From a checkpoint of a small transformer trained on Wikipedia: 11 layers.
MLP neurons of a small language model. Each row is named by its layer, matrix (up: input weights) and neuron, and shows model dimensions 48-143. Each number is 128 + 32 x the weight over its row's rms, rounded and kept within 0 to 255. Numbers have three digits each.
After each neuron's rows, "fires on" lists the tokens most often at its 100 highest values on Wikipedia text that the model never trained on; "fires after" lists the tokens most often just before its 100 highest values on Wikipedia text that the model never trained on.

L2.up750:108121120144114153119087076110159130124076130095129087101124138147105146169148095122132151120106118144144108109132100171197132146120117084082119071078148081122140158063120134082164126126105170102087096128123124114140150155162139172131107023116132153099097119124129158104083163113081122128
fires on: "1", "-", "K"
fires after: " ", " \""

L5.up547:196162109104123128137127108140162146116110055127125197117203144169194134177168155153117125053106116121144135115153120139076112141129128076135135146179124115097222116132147128170089135096094163119138103099103152097062136144159141145201140134143141137114143093117109094110151170122066115156
fires on: "\n", "."
fires after: "==", " ==", "==="

L5.up123:157126161150096057123073136130113145130090144132130106158124096082126130186155143099112103136129165126154157072133143177087157120134144111113148137081107103157155140174169133111090155086179165116107094051160135133171132116152138140148175137080160161133208173111137148075163114104135093111
fires on: " ", "0"
fires after: "-", "2", ":"

L2.up15:079151155130064140102053071133190169113153167056126160185107103103203173118172110199117138140126145078133074091123128062133142153066088146115125151159123130156112175083082154200112114168130075141130161129208142088159134140119125129050124125168146090082148154162196093157165132113149094101
fires on: "s", "n", "er", "ov", "an"
fires after: "'", " It", " Ti", "’", " Gu", " Romania"

L4.up538:071178110072109120189108175115125102100097123140120150109081093152109134103143183166144103169101178088149121101108151129121155092146065055158132155150143159092177078116159079108153127119080171112100123157098148196090102094144099163143052135129162105131131074114119122125117163148124139148
fires on: "\n"
fires after: "\n"

L2.up685:097087096115090149149100112110139125185159164108103166112138177095053125131172131113113182115093142115112119122167112136167125138128239168112201084101094116132158118118157139172134097128092130036119094135113114206142128150070164167170134126187184179113079182127100178115113184088137096094
fires on: "born", " /", "age"
fires after: " (", "0", " ", "5", " –"

L2.up510:175110124130133089113190148152115088129144143090124093136107105129154174076133107140117156115148135148118097144090110148154096151166140076099105141105084159124062185107102149116126122186156162144138152067168099111118129109100122149153127133192157170081166158075152118188116108164131123122
fires on: "1", "u", " to", "in", "2", " in"
fires after: " ", " to", " S", "1", " O"

L5.up275:098131148168134132135114097140085181130099177101126137152114100086115123134139105135088135101120141108089119151183122179126122110115105167146076111134122139147147133105149125133150173172072144187230163063098109145116138147189127129078145172119123136129146063146111130122059135102133136154
fires on: " (", " ", ")", " the", " an"
fires after: " /", " mi", " on", " m", " km", "N"

L8.up585:136169103107080062103088164144117179137186154145082120142139096164115138104057100140150122158137156083164121104144190154107144119083165103125156103178200130112086096114091107147153109145098117183053114086094109123147149119155100170131130129107159136108143154116173133149137139109055130166
fires on: "2"
fires after: " ", "–"

L5.up392:096165115112115133145059107131165135165144153116146097139133120147133158125115058109126137073138112101172132139175094135156124149163097125119155188117074128163047082181075111102125118121057178156151140112145131140114159087143082177128051134098115105102154126110074164102157162130095136091
fires on: " was", ",", " is", " |", ":"
fires after: " and", " It", " it", "7", " ", " He"

L2.up335:135161119128108147150127126148121083189130131160123168091110081066099109112156110101135156109128132139058064142179185170127087143140162122111165119109105170082128167098176172118106165115181112105105163110051162070153138114164105133125165129121104135089140182131132132145143154162110109111
fires on: "0", "in"
fires after: "2"

L4.up178:125148170106119136125120066089151095087136106118059157045125082093118104136064166090126091192143135101234091147121132140103146117130127119141190097071116136176100131120143137139132155131173134101158114122120150118082074108169137174127187119117139131166136145134158132118193145102089111137
fires on: "9", "in", " a", " two", " an"
fires after: "1", "-", " the", " (", "B"

L5.up596:152068162184137138199098122160163164121094129160141135144074102105156113136112099161160086102088147114126084130116139134190073175129099157126126148133061123124150147116110176146105201175087127158104094099078140131137178141136080148139126119145130100122139070089168077160106114154147133102
fires on: " ", " of", " in", " Na", " from"
fires after: "born", " born", " in", " village", " town"

L8.up176:136196091152070124113126107174113061075175085134092125140159138161131133174094067165131115092153174126179131141189130170155112165103061146136154121140125065120154161132145127102160190133152119177067167144108141149135076090098200121118151128188127163117152106144124081163153153088167191154
fires on: " "
fires after: ",", " in", "In", " March", " In"

L2.up406:120104156089172123159164125093136140125177087112097167098090072153168153165206150085148117114171121155156088071061086184153141180087127148166175140044147085091129085142103168165165112141150128124183166108090167168117163123070110139126156127138139052174125140121138106152097126100089132130
fires on: "P", "O", "F", "A", "L", "E"
fires after: "-", ".", "'", "/", "\n"

L5.up58:133131115140065135128131111139210093101149161164120134096064084150116132129115080031114141089152158122170131071206147096162124130107122136154163121094124133112105144150160106138106170119070156154158131096165147151101130080120119098135146132129158111145103170155181059122118116048126130126
fires on: "2", "0", " He"
fires after: " ", "–", "2"

L4.up136:137163121143114079158137109174149148150168124153133111105182144150128019134127103122184115141190170144132190109053145093099138136149140090139157080132163143138132171138159218109105022105092164074118114118159108139091153162105136114119159136122104054096081130147158153092115078097162122164
fires on: ".", "er", " of", " in", "'"
fires after: "s", "S", " series", " W"

L8.up565:140155173190088093158081155152157117143127128128106156118116128110076150103107098162167067134173127178156156075182090165087116157111131145147150101137141113172197152147098107126100109128121150091117087114136129149112154088099140104095163098105140111125122201078107127195176138139145139112
fires on: "2", "1"
fires after: " ", " ("

L2.up137:113175093151097127132138131129158076101110131194108185129159097069114184086077102123202099071094135148096145170117123185149109137156115119102061119174152124091121128130196118126137119141142182189118147113066128179119097048140139145166163149136207166107130122118076157113137138140142103135
fires on: "1", " ", " early", "t"
fires after: " ", " in"